config.toml
num_hidden_layers = 15
hidden_size = 320
num_attention_heads = 5
num_key_value_heads = 5
head_dim = 64
intermediate_size = 832
vocab_size = 8192
hidden_act = "geglu"
norm = "rmsnorm"
norm_place = "peri"
norm_eps = 1e-05
positions = "rope"
rope_theta = 10000.0
rope_fraction = 1.0
qk_norm = false
attn_scale = 0.125
bias = "none"
tie_word_embeddings = true
parallel_block = false
extras = ["capped logits"]
init = "uniform"
init_std_qkv = 0.0352
init_std_o = 0.0437
init_std_up = 0.0504
init_std_down = 0.0504
optimizer = "muon_variant"
learning_rate = 0.00903
beta1 = 0.95
weight_decay = 0.0
lr_head = 0.0125
max_grad_norm = 0.5
warmup_steps = 200
schedule = "wsd"
decay_fraction = 1.0
decay_shape = "sqrt"
final_lr_fraction = 0.1
batch_tokens = 65536
max_seq_len = 1024
doc_mask = false
train_tokens = 902600000
max_steps = 13773
dataset = "wikipedia_en"
MLP neurons of a small language model. Each row is named by its layer, matrix (gate and up: input weights) and neuron, and shows model dimensions 160-319. Each number is 128 + 32 x the weight over its row's rms, rounded and kept within 0 to 255. Numbers have three digits each. A neuron's up and down rows have the sign that makes its largest values positive.
After each neuron's rows is what it responds to, as a language model described it from the Wikipedia text at the highest values.

L7.gate538:134127121085113141127117060131132073114152106151121150146152179137151118134107154196155142082081178108111124109129071109058150129043138151125179146146109186176112146164132136144157160138077162111125147118169162123220075119121156097169085105103140140117130145071134106150118144157079115084123141108140120161151144148161183119155184125134127189115140126113148117108111102076120120123135158128122148149196137152083128140107130105156107145188069167068163098066158105093076148142140182
L7.up538:127086100146181116150138104150215151073126098150135090149124153129178074193118106150147164136201164128133121060151188054199088140127094099130077122165111115109079145109128126140158134095122143140080113112167151090139102104129131123100094110186126134070161098135092147151177108156234119120092088139079085087184153158123145134136160139104110136113103113108038183054123180097144122121161141146114155158112099095118135126106101114097081116129150154086157121164124130138138139131132072
Relative pronouns and table digits

L7.gate91:111168183133118070136161108108172125127077152122162114047118149098066175112046190124119092054105091120125149106177130113113115106119160181126077191093141144190129181127128124128077125161103128106066097118127134107126126132145116123105085197145115160124134113129125110096128122111124101105116140200161154139155112116149149089110129199134064165139087106171093101117113100189114069104071135132109111184174119131152098140185098103090192070096119097181106118154119094104121128110177131
L7.up91:090082130076118120200170119158103117126089134138165103147129151121154150101104192120135165030145109121166093134108140098107114060151148145169079191086139130175200177089079127088071143094139198111133131146143130114150121150128103152087108166161079195079121125108156136130138128149143118102084086174057139128132089013169198094113104103159087113159113107127146057113088174153109100072093102110174156110154116157175155161151152122129143090129119105116102110140111121089131179054114121
Name-start word fragments

L11.gate223:153181140110171109133163137146172082119097108164089134101120159105093095166147141191114116132135075122136127142097084136114163100154082184122069091085088109085167131078145123129147107181125146109127119074137141124086113173110141098128189100104155129102136124113175150122096163161169117082132077104060157228061106152143151101164135144143105088100134175120112161076160093113126100099157182117200104092132152093155178097172159111125136148159101119119126144145193093171149084092170134
L11.up223:205120083167100137103146163117171110093121074154098094164144136112159138115090189152134116155148116076106157105113171182157141156151159114070126170109147090113123120150117114202129153143137185119097095168145077105151172160149162152142131182140144124112137117138181139105151106112191132211136158104172092141113098079110120085106097110152161157086134120122101106097146107094131127112052119127161101151157081117121205108120102148095123133116116157091126160157170117128113139111121128
Out as word start

L11.gate112:193187131207097161080131143121143083118131143061109123123067125092093106121126163128151127118116134101121139172089156093104079150124080148127080098159092111093186093139090125146147200107106128132186129082127129083071160105139136086092183139113163070106134134161112114157082103122119083129190167099133117168170098124182166088105109148141135064121124138152128101152155084104194062112154168149128091139133099062143114132096139121173194132225171183115121133113119173177133164134171152
L11.up112:152139172102138117143152100138180131113104100091142103102104120170178155165151105138051176163169143054145139126148084096147119167099138146167162125148138132160168121161135141150134092059126123146118112094116147122148154132140142168061196106099105185184115131137107153129096129165142082103117165147113126131192101131115103143134128094088109166170175077182119152094104135156131120140105132132143124188125128147204032129093080092105160065088105171155103143134152124165114101120107102
Units after numbers

L10.gate137:098189105142158100102138125111141098115117143069113139105128094151150148099129107143073136119198123103111153146127081150120134132180137115071092185120109154074070207114134133145118118142156171102105154124090176130097096126132142099178161103161130139074169158180196119110104118120148133100136185131118178114202152126113123126095149130089091135173122120201169099090135108107134163158167165102134160161149156170181134178106098114111120161155079127132125053194094135110125179138130140
L10.up137:141156161122156095083206136169124089082162151153126106130100137106110092147176096108150122097174093159087180077212128175126142105114063095164162186134128137141133148137143083195076122115111162075142088102149163178125135149157138132104034157128195131131111204172173091129131082092185103099115088128133077081159110126134151122088103101106155071159124117122136053118104073145115124176134124130079160154155159116137099122088099144161146085143153132151126099179116159154120180102117155
Numbers in table cells

L7.gate140:097122156114078126107143176159106098128185133160062136102121138131040103089067115143145178088140157144145141074121129141133128111083199010115111176093114098143103121080146137161131069070127096109156170129112178113114148150158147087142144148204186143135154090139094140105105180106142115108164158155096115152184152149110126102128136126149151121114132146133084165122093093135110116094171127097098102173158120174123100094113193162103107110108124125162135148162128165115128152150162153
L7.up140:147167174127123089143207200168101142104213126113087133086123141127078153102124129135153202122140140164107092123105145102123116170090130080102109121106116113143147090109167121187158094124159103142157202167143180116135046143114190102127099126152132153152147173152093098127101143126140138165102128163168108166205176155115122078138112112129134119148129094109114210104135093134121108115138122135105139173163156194159106066158109124092100150144142134166133177111097105070100078140134161
Spatial location relations

L7.gate632:139167115158113102154156088111126122093071148103132079115184082130134151146083082109064125137145135185148181162085103142134136094137189118123037142140164152103130103110161150113085134091163141120126112128128139155134119107113124170026085132098130102191115067121139162058129110197135088144178134153106119121115189154156155107078155106111114101084113187114139122108152126109177108196054077136143168165184151157182131090116085132149140123146121105154193110196137171178119060158120090
L7.up632:123159142100124110121125079097086140145119173138156079120157138135093152111101146141137094141172159148117135161151107093053118137076134159135104175125151097111072160111130111104105088106118143096129146170095110121189134183137146131165157150094114157099144135125133081173159070102075135067091144144092134090103115082137151094116106157093145133129103122123161159129173136089177132133125120094100137141138185123101126160150166025147134086150150143170093123120117097125130107108170085
Decimal point in tables

L7.gate704:111125114106116143192095116207132141137130113103080142118104057090178132106110132103169180122130149112107094118159147115124140138135116119130123110156141196125097143067125100133091175080166095164116151134121131135203127136113140062119092128128109164182189100132158160136126133136160083144070144197185137108040082075163148123117112225173151124184124099154131117154156182140146110116132186171089077120071111165155121050110135116134142214102082174110156129128200095095093129142117144
L7.up704:112174147109085164169080126171142083101087122100110136108149099167135159104129153095146129125148164083107111089115146117152141203148142158108151150099098167083116159095087121098092118102152076156187104151171131108157154131101134085164082118139150123166151064157157128084161129119169096134063144149172106091071114097167147125078098148166176128194152171129142135132147167128159152154117137170128102119090133169167125083136133103128132205117124162101143169161159112134138165139123158
Proper-name initial fragments

L10.gate446:135112130140173063133108072088095129052167123155129111117141100090102116115181145129142064134107136137087090193090079144123101149187132097055090120126101149111174208134124112111190131149130139056135131058145104139171075114129119114125116174164080110180166073137113186144113199176150124129112114106149083176112181139125144103120101141152154077083137141083111123142156114169155075120146153133138087108108183160157135185121186119117123081103120128130148106132152080135145108082132133
L10.up446:117113119120084130142080105160180091095059110204131197166139164119175164091053109135106129104115163072138150114145121158118117108154140121134141159119124150148144078169153154119154186105147058140083154133133101186139152234144166160116082169112111101115134119141086145114144121122146115150158181117096150203162143082123092165102155204171132151133128125114153106153095150181127142073066090149094095084168139180170120103163174143109145199127156188130093158156088117129159138096173179
Before a proper name

L11.gate347:134140079116192107090171066146190160125172137102086111131198153164164121088083127151153116165117154137119134173175081117174124118147175114150095148140165100136124126119148160144182130119105147110095109100125178134170112134074106144160071188110143099111121120128098157093132144057164132049071093180087097112171107155059125119164152154116162156109051105090131124181119183137121103147113097131115073142134147123110108075171117150127153073177096098135123107082122152121139060168192130
L11.up347:132105142097096082154083112077068127195118229126157167117204169140168139126158112159182136089112108090145168160124106121106208124142117107128089145126124116153146137078145144106096152096110124192115149134141123139121110166167111157122147142028149089133127147140118092104164174113140146159105143152094136144168194114146062069139154125063121123148117133114151110106129119144087095173103106116072191117194083119187076118182102106128086098121139112116144136151181145126144154069142114
Digits inside tables

L11.gate726:138091119146167178172114116188114137124102121182119136113071137097141135102046113131071115095116102202157137129104157076174125137204205110112122119067098086152196079128149130170135129180142120143146057101134164131181157127153156066106105108123146133109211100111107134149092109099173156079138124159157143167133088135098110136120098140095119113167127139160142128144116139128152067086137183131074151113082134142156183136155124115122126095085139150155126156137072172160101134140085168
L11.up726:148133135101129155148078110090116072115137142111149178121113141150111143078065164082109144070154145147096123119123167124141160116154141104134063178073138083136123142120170092129128096109078111196140170086083163171145118097175153089169110135093120120173132182119095123147121094135127137178120126137078139122093127113077040152146124150161055126152174143111159132092121124158137159148081154061141139116133164179188170065173142055165162170123157169161153121040156115193069113070171154
Mid-name syllable fragments

L11.gate182:146131125115113134091157109136178100104109093159082105136145144097092165135091145181132126109126143194136108102180105106086149134169162079110140126131100149110143146137162099136186150149179132114133132082165139139142141111170136134068191115146109162152219108091129138108106147134104147162128134083188152181063197182151119128125118129177177099048149130102123126106097126168093136083097152102168146137095151163159082080116158120130176162134130113120146128119117132174118112134105136
L11.up182:151159151117078131116160043151176142141144117108174135135147120150151104141131149127112164179106152115123185168102125167073102121124082205090131133112131072143119097185137149147115195102145170114125179151096120121146150135098118094143135059142117140116166118148120098097086132089161135139135155181129101129146145109100151124152097151108168120119118074195165092125095083097135088083120046127153130095161144147163127170153089012111115137131148136098096158180149127167120200082154067
Before a proper name

L10.gate184:168097170144167151100134143201112105138098149160147108117151165131162087053190101159100120138137146125104102139138085125147144105141119081161030127124138100079084109125122088112064136108135092151080147166144102150124092172080051119100103074084148074146143126070069176108129147165103117127147099158133164144195144141140156071155117135117196122134124113169164123140138109161107113109105175147075161196133114154172078132142076115104108084119108144160146140093171159142062159140142163
L10.up184:156094127129181134131121085132087162137117090146158096103144151074115108146089154139115181122084167146140066178104087169125132104130128178076080121155187127106103110148120218194178122203195205125121130168103068121131141141193092175090151140153164126157164161154134103142154106093119123079083143161172176138144124082165128163099116120109164128090110097139158156171169103075097194147135122125106163082119068122112092148130142166126166181153173222147130190145133171149154129122171103
Personal first names

L11.gate356:126146127152122060106186088180177130067129096159036111066081140129162114113080135090157108149088137127136119086075183134146139097094103170177142062166141125116121107191125159169121081107196129166148131151141106087124146155187136102160112150142159107133149141080148099093144164135109180170132131177134113099162120118129105135131215110148115169123144144175104172094159130119129073138113155063117150090196164188129125095121121110148182185106166097124136129084140167098144114128124154
L11.up356:103114088154140183171096066151090164133117124167111144081101114168150124088084177112144091138176159161140133068171066184110137162185129180135144112109093147134090166096104147125089190151171142113124137110123100104135146194126094120086130111147148117111196133147193110116147116099078164180109129138169072126116178123086096118103093155103118117144113139185151119097110171150107161094140158142114079185159181159099113123160192154148120114134134125159124138167148108188076127162156128
Word-initial fragment starts

L10.gate173:175166150117124071122092135135106138141136148118157167175134136163116115128132176118155081144162172139093196157146130116114163130130186104122127044132131074116090150149106170147143102150044120157102107150094131143121160181095127104124132132153151100156096159124207070101154155151187121079139141153159180129133139070150130127153149116133113179159132046110117163134139130135147155086188146142128118103188164144166131152094091167118108169130081099127101089067116087201119153156164187
L10.up173:146100118128089142109168058095145065121204165121091133132094157108149121122138164043148108152138115095157211108083130129152206124172144078126105080129157142101167082141120129155127093131151061109118172092144161120202153118187120146072127128096106199147136103135157062131127158090186174141103104118137140107096135092104129061102160179123131132186117132077074104147124130119184090174099127183127108095157151094143134136096118100140105147180109161104098128132086195109149070157108111
Female given-name endings

L11.gate354:111109137088050154186101076192079120143152113105142148156127161109132134136143157138145164095183122094171151146102171141137107150181139142171117112168116033133149137152091146145091188082095148124117085170124163150108163188093115129075086175096144179059096158139077190123132085064147138097089189111104157157114182085135127112128126111162103165162175081112157107118118120126098092157120101136161111082163103070159155156126130134080150170147088116157137120149159148141129172150088147
L11.up354:158102178163118137104116152096129091141109154071180099123150102131147058087072075151154116113164165089120177105110073102142120101087142113172091169186151172103067094128112149123139119138072129121122076155165171091140119101157155079107107147157128132100115119131157112200157081137159085097117125193184126155119157094199132100128131124124130077206111077107079083127159131107133151100120151155156101139160094109096156142120084130091142066171145150120147102098197099095096150131126178
Given names in lists

L10.gate556:183104135135116097089164148128138177120069100139167136106095166181155170086150118147103121145082105107164149130179107143120153086140098128158134114130109121137094125142139155167114113144151094183132105068140080188134114122140133074142154091148143136188140131098083106118111104154138131127174117118157150183158167082148080102074116132139135191159213123161129136126123149073176093098049138127087149089115103091115125157044118129183130108072156141111134136065150109179065101109098124
L10.up556:102175148161126136197133117130135091144086146176088075121105106099188164135125108094119183143076114064119101107115035188149138090109078136076096090108136137165149102104117140109139192176082134152138066135200139086107135161111120207090123113120136131106157085132120135139119127078152131100106153155137064182090143134104136126112094094116092175155171171143144133134112132154151156106112174084103136116139093078132154149162126117132134154065141094081073091087097107081122131156133099
Clause-linking words after commas

L10.gate515:145147137130116140163147185115133168084135140120128170161127161129140124110105041167088104094088166087120119105147135144168083172148141100111089158128102128151123152141094159184160129163131155092174160134128101179136108136078135068129108159141119151112086141140104105100104130102131144102129149184093130145160160201147079120091118173095083116121100104112111089115185126049096102104168173102095164110179112145171097132116135097097133135100084093177164142080103124159088105158143097
L10.up515:135125067056193085140196150089139177090153178117105135094104066116145158147143168127120114095130170136107130186144121086049120132115120081121087113109123147156097164153116042122098115112125139094101086126199117166131150167063144120129123191100110086132138093154088111134134100169067182121114110143106152131115127128126122136149141127115104118138069148078204123110107140129110073214197123094099132145169160089128114159142100156132079143110232125131126093114122192148091061148133202
First digit of numbers

L7.gate433:113096132194116092101162091159115126157084134105114118106140117125106187122086146146127120136132145120165122116133090109122167060088161128109073044108096121122095143150177104129093140162139112173096157141101135099125166147126160139203167119066090148147108143084141159098171119135202076139080166132147135149136070153101166167118142136142100114130181065115128150093150101115129137115094123106113146178127078120123126147124121156170140161110156119147078173141062092222138132133094097
L7.up433:070117077156127146112133145092138168091142112114124147077095191120176172109110134166146117136159127128119118129129129186110114069188121068143103115136132115189217153196124148146075098091100160115118100184113121108140162130099129198100164185135105049147148117075103086131124140118112106136162092143136111121147141170159138243052079122126135072112167092085144129095125100110115124126105106167122151145127083152083145145127173183093128119136088113165132106140084094163108153083104158
Sentence-opening In / On

L10.gate621:123081112114139152111102096132047090120176161114158088188071109106044145098121085106147078143162166100103191119116121153136085129136100085156115151120144145090115106127090071170117163108080092165124167119138116190098170102071105172145161189097145093152098118161104129074121120112088095113134171166137111125156149118170127157115104122102123094138126137174146108158157176123167163135140184052122047194110071069192172150115162154132096118152118108149101178070138105139167175163146123
L10.up621:187168160146138115182154140126099137064125131122085144126044140124121120160159136143155089117122179121142105114115132160099113113118118118121212131049088119128115151152139120221132114094120098117098137048102152103087169125117151105122171128084045122118167111105123133119090116120127109080096176126129086130151130118162162139095106147136154142121148100154107135131128194179171107080125169124137131118118095097124173122093132133189117143169115125162084135092102129129084147121219100
Location and distance phrases

L7.gate302:108124120162139132136110105089116110121167124180158213135140190053154111127177084117120147138127050112144048117080114127145147099092152114146119117107187086078101116163099095106144085159137116159155204127184193076133150158069112120128133091082155102162079151151140111142098090136158145145110097120136175177131157110168141138163092137108150103131161073107094120108152079147138159136169101127144066062118102091095116144108116172129160172086169110067105147116116111149124148109117096
L7.up302:180137111164126122162132171071164128126115169153072114125135151105105118142069170062107070126116074151163125139184130124140173126074099136092165067095143169137154151181130125087099158150165104099135169123103165159125137103144125115173167100155156157147127140161081147117137168176132159111092116151108151170117103157115164121123104184142081150136094162158135137140129154139111162073118121176114099152126163127119080126150116228168041114140155060133104067133147149159091174100092097
Inside quotes and titles

L7.gate577:184110133176121113132136149136155110160152165141143138099127140146090135064138109159111178155175155129084100117165156097136048105160180062118138134124067141158134027107096173117131134127128102117131116141146070138114056156093149157150142093139149122085122117081127139107091140114139118132146120125111127147122174164152172101108107206133136173106124183151129082152100135111084088169165156204176136093161102100121113096152113120132124140122096084153138064106114121178130141132098131
L7.up577:085111115091183138114112122163140073132086148160207117094129178126059122152151139143163172130116073156102083124186142132126132120133176062180084113177135129123130105107091068155170180145129131133133133116135102061132075131125062127153143113119105157204137149163132132160155090122119084105136148127153143105126104108073138089136085148097084101142138142126183126118149063142125141143119119129129154135154120139095107103163135128056119136092128133161124120062124168073078145105108111
Initial capital of split names

L11.gate238:173138106142189148146139129193097170112131050153168121096074178116112090087125108095132150128175139204166086109142140129126119086113115118155139161175134121104139131066137101132147166175144149087111162119136124179066078131179118152166099111109148151086177164128113117156152069143111122182151082144159109182148117116069208165119115079141156144135043152175132120135144145145126179115127073123144110115099180161193102123096146093078152161151126139140142174135120169148184117170068103
L11.up238:089114112120167124176149119098057131125129150138167095134155107064129137112106118119108183118140134121103155162098141112130110142110147080158082142152105136111078098161075167094168110142066153149132127177120073137092109127133157111102150114126112110049164131142133129059179080141125094123124145120134158126104168148105133188163101162171165183150074141093149122163143101089156166181126101108125147080167111145145105115105060173081107136154072171104111140086094159177166107066132177
First-name endings

L10.gate231:172065161103128160133112122141165157160137042102122115217128136142101147133183161149166137086092147100144142207178138149151113114136091119136115164163090121127144091114131109094166130140120156128165111166139142106169069074110100111101134109101140093193118161115151059114188142081071166165169099091102145133127107133139047122102068149127181138127120095142146064064121145097136125088190188133142181087100139138118178099132089097126177141155085103128142131104168086147101196156145186
L10.up231:145092068126142116137142170087150155161118126139110098129135145154117066172073130128147132120121107164136153116124160089134123154095157135101139122096117130136156153144104156198112119133163125169132150079164137123166185136098111128187118082193132162108160136116143083055135118149143125110087089155140173091156091138136151159116205165129120135163135134098100183131128171111167119161081090130170114171132154125091105093108108112097129091136086139125144170133088147161087208128120107
Words awaiting a complement

L11.gate434:157131149170125158098094158139145120092107125176155129125102168169171089097104099120097163123088104109180128119139095104141202088118068050081106137146146116169114134150149139094086116150122158130134113144208070118199187154140104123123107085101149121116134089102121075149096097076156071163133099196110124108104115117120125174132086156138088115106169101130115095096162175087172151120111155103136052097120115161080126130114096158116142175143126183122121095116151082107116119175151081
L11.up434:098144096132114112118166155160055133138142116115157099158147153167154128162100114144170157070079186113142113168076140103138115117173129127069154101123079136153146152090076094139130161155194175115132168120121124113182183183082151171132151098165160152152166163151120107098095042179121130093163148159096140126110085141176122174152135145167138149127113235133114131091123078112158160128113149135145085132127161141181119133138151117091146171132096149115150133085140092117085163188141147
Clause-linking function words

L7.gate254:091136095118126089132172109117099131149178163158099121187136089106151124114118095131163101096186115161096112063109159109132088115058146070140105080161164131112126103101118161141205108122138111142093178131135154137118098139069119122105128183097139076159103169114189108177108161121101158133096132122145195173153148135107118099172111079053132132135150140135140134152148142131173139101145152167119102079152119138166164126203125115114126100115063125086123158145111133176194107143129128
L7.up254:091111152084162150085120140140133123107118147074071155125124112111168151155155036160158117053189134121147084136097163119147062171076149139135200096130179096142157158095104148132194125047176165128111170153111124172149142155111134146146065177112147066120112121160198064180097164110084166150108165139135204199144150163091080099197098116096146120163156090134123126120137083133155108133097123127138161108143113112194178092189126048070146087109140195092114135141099121210171120171109123
Person name completion

L7.gate214:130080139124142057135099129092150118093111128110122126102146152133121148152089161139135084138110113185113105099122129119171077185134185147118117136174145110145127182157111189177164058139122099113150158164125099104102096126137123151115164113105164148192214136106157100157125111144091175169145104202156107152075124124109188163081108165155136150088125102120188097144092094138114170115163154138121141140089120152128107097137127155071173130164091124151093144177086107182120058155116159
L7.up214:128142125123164082137147109112092158117130165132074092092100126083065127128074132069103107182121139188168171126108130176093129149137182188141123102098132194175190109124119189183123154134112141131153111150078058149113147157119120148114150120147165142094099178150095143157110145130123109147116107130128112145065111127149118102153182129136130090122079109146188073079179101140102160143097119130109116178144080176095074122146104132108150136153104144153138178143146160192125187159146136
Word-initial pieces and year digits

L7.gate655:127137123195095161111149178161159173179112118097155133125185086130154123102139107097123108130113139067067112119105054093136139093161159119100123126101111076091111127110158093165134131092130133120176097085105155133160133040128160083184138169170173105106088145127123149077134164113133109105083146174084081129155115176192128111149116107096130119169114108168105142115144165076121147093121102136110135065131163145125109212133099106120057130124094132098142102139108133086087137106119157
L7.up655:117099087123168147090115129128106085098148115098148114142105108174107098122126128119141104113110172100111132111063141107156101097121153103142102129078123139160119186141142119092125129130124199188161096127127128140139166116039086113171078066129098137028149137134096204133139184168079095153161146140123083133122148142042119135087113063088149125135112168108132141144132073070118154122147099144082234111119091129145090080153121115158174145087124122124121091125143123146122163116103149
Year final digit

L11.gate371:131096133141059097148133158192125087079169160125151106165102106112064063185135089119147131156115110113078120191169112143118106089079093096113117134112145091113131110107157130199167153161126106114094063125170143123100133151110141114103099094140214176105106141190066161129079163116164080141099158081078208111119159078090133159155105136092102113117139083070163159117154125128084105140118168179132149157120108091104147044175169133119135126121118074118156123131166139147095155137146169
L11.up371:124120120061094091151148147136097147152093163148145112099124137072122175132156146129101154134101114111089123121131207152147132093179172149159134122112096121109076094125025057109136059144157109076148089115141143095104170063107178138126091120147189148132146106163112088119143133156074124134179105168120104143144134118164124180115120153097101072154133121135171125141086149140093152110156123158126126123146169121154165104107127131104105141165165134127166124105137212134158118091124105
Incomplete word fragments

L11.gate485:140137157167122158075130160041141161138115101146095148114146131055125077120139101119174140117170116214182086144152118119065148127140095164180141121159069066110122181111105161176179178098139128124106125108077065072143185123134211159119081126098120075135136197149151131119191153171137173139141125104123131126108123109130123123118102121114165151142123107125142081128218115123196121076169108115105069109106101112114098089126140105157062141120120165087064124195115101136145145111117148
L11.up485:118132094116033137101111142144159113153169152135088132139151111121170127131110079133105086169161149138124120144088171181103113110110122111097121109080088102119155187115074139143119142147155107102103174100105109146140080163114122131131110120158173121174120117106087146138100108191131118173088178129135161098173111151075095093130149124111128078159117080149053131142121147107152070164128172152130083086131185111157197094122116094154121137103154105165081141172132116059104183167136074
Mid-phrase connectors and "New"

L7.gate284:118114068150094128153181102134141109151096146118154138164146154173153097108150147117133156130193121125118095186146127126085125185148132137117173111141051148127130140089101093107064125084156104072159136144072116143172102201133148153132100156147201144168111087133108118122107114153080111124155142147122115147122073138149096077130081165167141100097119131152202112114099149172137117083100128157081116167135098152084186190145133118156132179165102074160104134114157114144100121146163056
L7.up284:135136117119135129132149097161060051106123105105167127162125143128081090116076174122126133145119147093156114115077139164102135127126152167139133127091156174184136105148149152093215126121193121172116116113103090160143118137127179056125106103134213173114104116118102060132114138117124116119059185165118067150135069137159131158136141137173108097149142166107154119134141157141133130107115116171169127112105110168191122053182115151126196163162125141110141159115149089149105061173128186
Word-initial fragment pieces

L11.gate145:174144109058164101057110110101096131086185135146091120155117131161145128142108200159130104149062096151121112095091140125082138105178171158118112158137125123083144203100142111159213100141158103126146129127095068108130141142107192125091144072117149161133084128211112120165131145185080121155155142108224152144087128111135132111112110158167177099143135132130099046195093123134137148097114161129140159148130141107112118124153118170156093097131162126148130192098142074092109132176130084
L11.up145:134127175124186110167175148181119172088062086102152118109146127127120163063104137158109150113137121095137145114128126126148139110122065102154070115097142121172149205132080147151114130149154139127136129138112109047176171156102066195169150128135190135189073165139171172131086098097128119119166141150097104160190108104109168163114120147112115186078151135111171074143128136148136161129054107125103118082089149125139174126127200110123096212120101109166075139133104083110093176115133127
Proper-name first fragments

L10.gate704:124126116140127111116126096092125128058093118128105103079102107140045144172050089102133127061184134143139129123175155143120121093167179117062165106161160128111190129159181115106140132156138184157128140111119114070183171135139112147147024112174095147100154146095111134145105170143086151154083205099206144089119066136129097147120104130131143096131131173158134084160122129098221099170123135144133129128142094104143157153112110156138128183202149129153119113112113096134130122106131070
L10.up704:179051176088131157120152123153159128105158120137111116099121146141142158131093115116139095158108075117087088093203175125115193134172193158122163120212112131120122192085100107181168120132100100119179116113146168148121179120127121134132146137174167131135075145083193145139127106132080093092163107138141161171139104151115148143194153190173154095168066100093150107132167148195137158185148173154070088080105138091167127120123170129098163156117205151096110076147146089137097055149114134
Foreign proper-name fragments

L10.gate534:154078172171156109084164130142166137159161090099100105129166105124251188119147153175187145053142115079091157103174137078185121127117145120131136159157178128105092177116142106119188113139127182123088086136160085138116135208133125140110108130106128147128108107161104165153127153140163181155191167117142130097133098119121172088154130130117160111116155159116141146106116092160138149086170135104079076172162134108166099133108195113126130173113107167124089215111089121117177149150198176
L10.up534:149162135088141124143114167242134114117101150156091132142139109177198185121124153161125088028145149109134173063121137120137166117085165112038084148109132169170153179111147098121077160157146087119151154084091151115121083100137146094102099120103164141119116155191121096149086153135157133089143162100091153146146138070177144164159143208170129117150106145117097182137066060143113101107119153150115144101106138151095127106131178224108156098081104099151126146149126121075118063122176157
Start of split proper names